From a checkpoint of a small transformer trained on Wikipedia: vocabulary 8192.
MLP neurons of a small language model. Each row is named by its layer, matrix (up: input weights) and neuron, and shows model dimensions 304-431. Each number is 128 + 24 x the weight over its row's rms, rounded and kept within 0 to 255. Numbers have three digits each.
A block is one neuron, or neurons of one layer that tend to fire together. After each block is what it responds to, as a language model described it from the Wikipedia text at the highest values.

L3.up159:151154093143174112134126144127091140078141097128140080140089111124138097125112122110122127100160130127146127088132129096180138116131148106089131112133141108125095165129157117156159173059131093125102138118169115146136185119105145091157131084118144099092145166176147169133112164129103112086119112150151112103141118147173119166134170085146109125092141115168152098119139122114071112076115
Responds to: Football league and results text. Tokens in football season writing, such as Division in league names, table pipes, score digits (1-0) and round headings like Semi-finals.

L5.up295:110156154144086176116140099131131044073095080100138136126108125114101144127117136148153102136101106117131111096095128147117168158121136118120142117118103136122161073119117101174146114129135096052143140109141084162125151135155119083155127162109124155158144116106134159152121101131136100097135132116189154098164096123098108119121098088144166139170097126145104111085091188140127143080147
L5.up2654:099132107185120126137114109145147084136131106109102083104123078112154101081131138142150081085101149126154131119140077115112105132134178110088127124094134124108097127127178086190128115132127174126144090095118139123130141132126120136088099135131121152104115111117109109145124133157107110148115143131140158151125118120107111132116144118113165110116130167140121141104083161097133083122126
L5.up2747:098117129157121152140121090085121102118088136110142129103143102143121153144117127150168102093136118130141080073128142117134157148158166144118116117140116156118160133081119123161113105113114131124111120141127090115052149158121131153103131148143143159121109125105099156123160064131122117117169150125120145112161096139120149105114150070130144119096158147146137140133145120123131145099142
L5.up2906:134155157111098147138093092150109121133112129112122158165156146104135082107144111087119109146112101091114165111109126139125171145129202125104148102145104176136146094128131142128076111149120141117149133101090129149128149148127115125134133138138093147138125140155124145162107158153112119124152134120129122112139130111147096112139121175156136115105049118143147142100179133106123124100132
Responds to: Slavic name pieces. Middle word pieces inside Slavic and Eastern European names in sports rosters and lists, such as Vale-ry, Vladys-lav, Ale-ks-androvich, Ivan-ova; weaker on other name and place fragments.

L3.up1686:168109131104120142173109136135131110131133104113135125125124134152112072139099128136115152128068135122096094141136101125175121136144107116138163103071145159139186145118122148098143115114107149125129079138128150105154147099153129134147122143158144121140142153107110116145145098140140129101106121141134094122086135185074149103118168104079129122097133132127138124153131170116109118109101
Responds to: Relative and anaphoric pronouns. Relative pronouns and pronouns that refer back to a just-named noun, such as which, that, it and this, usually after commas, plus some table pipes.

L2.up371:114114128152119129115134093168127113160156089147138068140117146157099116139128092137132104137151109080136125125136076081146130123169095151112121104110119125114131148125093140141114099132104187131129100145136177140087105146174132128142125148122183123138134121129128090105110102138142159037122149123128103108122180120137143172136170136124114107098141088109122145100145106123147149125167
L2.up702:184119112146131132105104131124140131099125131151157130114143117152116142111135135110116138135105121139121158120137092173151136096149143105106103118102133167094114123135082135086131124123109131108155136161159142151137138102143134165119137109143104124167157151133139127133085129117143095169122077079142092124128154127125145154123106131114139132155150123130067112146129110136120098106146
L2.up1496:117073125123117072111153151155137115142135067078117105123092121110159111109129123143067140144120159130110129139165120113138142114162047108141188109133149176136133145112126176147130111140135119110138132142151129108142107126143145104120137151127128102091176140147135110116073121152157084128186114102154154110159174121157153116172156117094142133116128156121125137104132112089134101138127
L2.up2828:153071101137130112132140129140154147139155133111153106112111118165087123098119126102113135116123150099193133136130171136140140142144137128104117098090172126141127140075134136133135111115143130131127143170116115153173117158122136131161133098152111162169114127139130129146160124118119161112082144083128116135151124124115196131126121091117110102112140142143151099133164137103118125110129
Responds to: Pre-verb auxiliaries and "to". Function words right before an upcoming main verb, mostly infinitive "to" and modals like would or could, as in "announced that they would" or "was able to".

L5.up2496:135157135117115131066125113144126108118114041140137133093121074129111095117142099118162121095101126166167154146147118156137102154159130105145111108100114104147082095115138167100099132121073085068143084089112149157134142078139115150147086184083114149119120129130119071175138153140109100053134121158138135156119119153139110127161090115116136103169146143136131149135105143144141140090129
L5.up2552:097156072122084123138097111153107102122125147139197170152141113139118082114138141125109124162134100118168124087164072145130098166133126126117168129117127127119164111105101163161137106150104106128114160127115129089133147114135075079114111151139126127108091102103152132099158126154106145106134176150120121130159125159146105159122100138130105103120116118120109168118092142096146112137164
L5.up2899:114138109117148129118126177149090108152117098136143121143115133116103118098164120115070149144084138110140129109139088118169165124178154116101166106176165130128116129124135157082106136127108123161124138103130119149106101120141077140125111145101145119116122136118094128153105151147109149134129140199145103111163156162122133109170093087125114119123130126106085115107163126108193154162126
L5.up2974:090125133139120123127095137131115135156091123169137149129120088112108159132145148117112115120105148117129110116132085115119128137139126117126144105118123154101124129135108101137083135120115136133121078066082117107130126097135093127108121131155105086076133159114131160099104128127104136128124128122145108122160120139138143069142169133117102140142137156119085143118149129134160120116174
Responds to: Numeric separators in statistics. Commas, decimal points and colons inside or before numbers in tables and stat lists, like 101,647, 16.39, and "Team starts: 11".

L5.up393:083151120153103102133156116105128083142101163139163100126096099129126150125151122165123117098136096123149130122141142114143152140130095115166112161135173155139086120152111113127118151144116103145168146113130140147132134144178147129142151163138167117119119135160106137104119073108119112115105135137119146151142145153136147168155176096094086107097168117093149123093143120116124144083142
L5.up984:111111158112109124124146099157114143115139114153174132168147116125094146127124137100145120128107157120152118139150104118143136118158127142102121102108136101095196121146068129107113102144124130107110084113156160144120178116155167093144118157065112143079114151112101158096127097118114093111145131133162164148149127166164120140135134105128120116131106102100131144121129059119136153128129
L5.up2376:115165099117118076142150121140110118138109094130140131115133123137092165125163154104105107132144076132156139143132142152155121104137161183100142127133107160156098123120135110101114132132114106098117140098112155132119156121167139136149121165162114150151153159116110111132127118136123120153093180152123111136154110140105139107160090092104177081109148117123131157180125112114114106133124
L5.up3024:114113126138125080081082123103110140087119181115141153158140172121109145105155127112122080117105146129158151135122112131078150102142164153161118117132111146185120126101157113101136110109133123099100128095139155128126127155160125084158148117060102139113161158097133123114154112106086115115117165111140140140124154135134087067165120101073115121139120120145074127116119093141146140131132
Responds to: Apostrophe after names. Apostrophes right after a name: goal-minute marks in football scorer lists (Campbell 44') and possessives (Marduk's), plus name-final pieces (Afrasiyab).

L3.up1768:151144114104105090148132130137136133124116082148172096107151132137111127072183137117122139134106103175146113116150094145139075161155116140130130128150162096129156180147142125114147144145082130133149098157117149144131110107152124152131141123143122155108111140098074134177143131116089141127132143138124110098134115134118084077141161144144134133109110088103065082119115153134098066117114
Responds to: Intra-token separators. Punctuation that splits a word or number: possessive apostrophes (one's, men's), digit commas, colons and points (1,000, 4:04), also "one of the".

L2.up1346:154129138163147169108125110153098058092180134134141133072082162129118106084157074101079149098132083118115112107117150096133102099103128094150158124120139135146128103128104121171119139121138140123083143101123159131142109104102120148145096122128174142131153117130100135099124128143110134087137136118125134167142152097155127128140118100112149130096107127175136182166102114094128114098100
L2.up2222:151111125120135117142115135177141086139132113126095099124112157144133106124171144108112117120127152130117123137128117076154117050120167110145139091164114119112170091101117103129125138082125141201162157098099127119143125117123153133143101129145152117081101120106105102118139143193118086110155104147151108122140120152144122164148126113134186114089078128134147142113129083119116098091094
L2.up2270:161150114114078141099129141180119123128177145119133140145108158149146130185177122103119176109137108104136148130130102137139089140127127121123115123134092149098167093157169126165091105132123110132119125115134133100164129107084115156122119152121164130116114151120109086137105137122134109090157092115165121120137131136123116102150101141145128119144152121155129132163131131100124130077107
L2.up2824:138153151134136131142110128138106106107147095112085114096153128119125107130124139064142100132135117124152127087117151138156136158136161067139136108099128114101110147132169106152097110141106119154136133184118120106108168112095127117133132115124161138103114116080116147078099155084125126091083143137156111117147115140112150122163144115117121130087118133141084142117128182111112110128094
Responds to: Foreign name subword pieces. Word-internal pieces of non-English proper names, mostly Slavic and other European people and places, e.g. V-lad-imir, Vosk-ob-oinik, Ber-dy-ansk.

L5.up36:125101144101112133109137148133148134053146121126152161106150127104106105129101153086062114155080112131154100124132150084134103117146114097094122122133122183137096095100127160133130133134127135175123141127154153100098120111100096126136113122193130139141110143137127152101185123100129096092197168140127094128140123193127119114130128117102136106093172103155087079110152147123160148125154
L5.up1773:116149077186152110126132116142120108116091120130122139149143134146075125127172132079089085168116092150170161160104152123147120145139128096132146137133117146123121139133154127145141093146141103156090111101096097103135126118174094149154116105163165102107117135112124130106169148104142102092114183144130126126071103114150173105111153076096139138120087123129096105150142104120104190106161
L5.up2362:167096121132116118153168135174128143112112131138132080159137167126063120125127146142111072143096113160155126109152116132133119124151098130117153107135124157110100121122112193139102089159121095140097137099138083167122174105152129166155139158173147126133120118112093125122127134076153087109117137144177137156118154179150146172151113088131131145097134087135123146061149152126107132082110
L5.up2541:127141119141114140112134148168136120086110088107145147125094132165139121124102106117117138168152107097165158113166108107163121148121132150137110137128144151128086125146132189155081150160091156141089093127122149146137104136115122122124145135128141168143108104141122162154153114117084091100191118116131065115127120145133120123157104102101136115106138127142156090123146179113159128127111
Responds to: Mid-number separators. Separators and century digits inside multi-part numbers, such as the colon in 4:37, the comma in 4,468, 18 in 1835.

L3.up2066:156141097113141121115136145069130143136078146131142144126119150115134144132106094152114172116127104154140188142096161106181136169128113093141121132138116145106145104126112141140170171096151114176096131128128094143112143129090169147130132122131171118124102148139156102085112096107100119122141129057171131125140133167103139166140125118130095098114142085141132122168135126084122141099135
Responds to: Name fragments, minutes, reflexives. Mid-word pieces of foreign personal and place names (Žaliūkas, Ladislaus), minute marks in football goal lists (34'), and reflexive pronouns (himself, itself).

L5.up287:132119085091116120090154143145134056143154088120140094179124159105120118132070118099141118152127109135155121127140109100189129096095102155126131139119159113092110108116157146127109167102145154153127129118143101165115074137143138082139135121134124134151134098089132136147174099105109109141089133210144113079121188130147204138106141094113104161110142104116114115116117122108101102126134
L5.up484:126096146134111102145147121111103103142133090079126170148166112149154089105101097156122130120114122118109165109095117121167101123118116177173152121110162109119097081132164133104144145103101159166154146122140117107144132153141147083155139146093097167088101121121108096118147118106158113135154170111115077117111126082119115150163128144124177154125109122148101105079108118108139157126138
L5.up2334:191156139126102150165111127167095109097107148170115123139139125117123112100114098119093113144130130087175126165112159131141124115126148159128136166092113089087141126170090117122112155100134105109131117079108097128113135131157118118162109118124130155137138125105126113137126090139138087044167122110153153159150163176127128144153155093118100125086131120100144160146110116117107123089107
L5.up2688:161120101156084153108123102150146102145104110087170128137112091186112125084159086156119118130106118177138130158121107066103112129136136122149150149140151159126123119157093126156127148085113121122155129133134161137143135130108132130156134100139132121092105118154143163128137086106102093155110111189142097117152101170116164123125101102100105152114119123092123097159125105091112138094156
Responds to: Football table cell boundaries. Pipe separators that open a cell holding a football club name in wiki results tables and league standings (| Berwick Rangers, | Al-Khaleej), plus scattered prose words such as degrees and University of.

L2.up101:169140182130145152147145166130114126163116098126138130121143167135139134122147136132114130095125139142130148113124118129124083121135159142145149107148100102074105128098144122120132077124104130156151115125091140140102162093105127131145108113158144148121103121114134148161105137130096090106123142150153096127122098130161132122141140110087122150139114078127126136062160164109117139122186
L2.up710:156100133117108108104087139133155127129100084160141115141094097123080109122151091147142130116120141121131139145083128109136139080148142134114150112098097157097128095137176154096100140121119111100163095135151111155093102126131152109128154106140135099081166147077137074154128129120114136104154137116150094110140106114103125144154142129094125124114118093118101135148158150160140121128143
L2.up1268:151138076112130154157131110101111110162107114177115120115129100149136153151123103106119148153091141175115143138145133108134139132158150130127142107112146151075089171092099175112130127097131146140177097140153152115107119164146140082098150111121133128117184140129129074178090136145088158140104104150146088084110110186134147164073120110105123103096119118149135122146092102137165136132123
L2.up2155:175093108110102164129083111152125170093131122105185102108115111168085120114128083116134119138130138109105134122116145104159125140158115118113118146118139106156133130095116118152155117149177160129145136120083093153131073131136078118129133112092128160171128108161123144110162140089100125080143119129152112085113129134122162109126108119108160122145126123072124159171111128145116161089132
Responds to: Table separator dashes. Hyphens inside markdown table header-separator rows such as |---|---|, usually early in a later cell; occasionally small numbers in stat-table cells.

L3.up2689:091094138132129125145110117141110140122129104134135123107147122152129117140163123115134101121140103131112165125101147115115185176098142133123092146142115122124094125065111145129116131111132092125114133138090144172125119087150138121119081152113125115126158158157127160118098111134119117102127109135130119141159143126129155130160141128041102132094131168100133146128147138117100117091123
Responds to: Pre-verb adverbs and auxiliaries. Adverbs, adverb endings, and auxiliaries between subject and main verb, such as previously, also, -ly in repeatedly, can be, began to.

L2.up430:132111075075120108119102147100123145139103103132146125136127121100132149124099099110149128111137128130102156130119083134203144082156132126117144132138166122111125100098125120171143150119150137152147109126122110115070155108125178158160103141128167127130161103120111153117112127109141143116090162109158117140104106117114132163133167117118114155149131109150104107130121133111128129091091
L2.up947:145086138141146117143112099103201132109086162120137135115139114127114143133148105130177154123118121121116112107089118140135100126145110092091126109125066126132131135120143156097110105124133141160114127128134137143092151115114135125133121098165157105106104134108055120093151122138111182126123137112122105114148144142131125133114092115137132127117164119140074126140142113125124122121123
L2.up2034:103115086115130128106126119180098134151117135121111093081127118086110138092123117111108128119131106104135161114153109120156109148111148153080181124119137103131125127121151103152097110123133092152142108146146104096125144119137153103145139125160182114136144126069121120181131124131117107091137150142150149094160134132093133122108161131111120145136107146144108145134092129074129129128137
L2.up2062:130132105169120128146102151077125131174111098150155129114134095140137094090119043119097113131114120117128090152095114178145085127165129115117153118129154105076127148096129175128130102160132139161149146106096123104124171139118143096134108126167131146101088079078136167135125112175136127105065115131155137144127179147103130135090149117175130118153119101121157130074135112132106143118129
Responds to: Decimal points in numeric tables. Decimal points and separators inside numbers in tables and data: election vote percentages (66.17), coordinates (27.2208806), times (3:51), plus scattered word pieces.

L5.up810:103109144122112108118140143118162111129174072127125129138119125110112088091118136121093117125090101100124128109110119060190141093199111111129125095138101067153141123177132116150122123141172134097120106090119109152140132116153149104142107137089127131107067178181117136140088122123162143111142173117129097149163151086133108168152107128114117142139116130137098136095106111125162115122124
L5.up1234:116109131164117132129162101121112088139115116156138119083165095176108152123131134146105146118058176112148140128079132108170093154116169166164161136149120128117122115121099084141117155117126104120136121113124184179121149094169097136156110137171120119132133150115109125139118143119127128153155108136112155109138091095151152102137145121097127116110144134120112137130111125131120100108157
L5.up2004:125134088155075130145143134116115131080120126152136157105109139117160065140085114111106142158129142130122080115075139150139088162173140122099146082175103146124162068156105172132178178115130148095107115159108134122158124077135121143135097140142094147145110153096144123122129149133103102095141168152133127083118146126102129109102125128153144090080135104149156134132116151127106128154147
L5.up2393:165079153145098116112141146101116121111114102122101070166127125129123156072158145101102128132110103160136078139146177118189145109145138126150149148147101153125129122141136108111087125092129133125124121148081131174125148115127128137146123102126138133109134148147117169115119139147098141075101158108142113121114100138098154121135147119080136148079129118153122137129147159086189063105127
Responds to: Table/list field separators. Separators such as |, ; and : between fields in statistics tables and lists, just before a number or dash; more weakly, auxiliaries like to, would, has before a verb.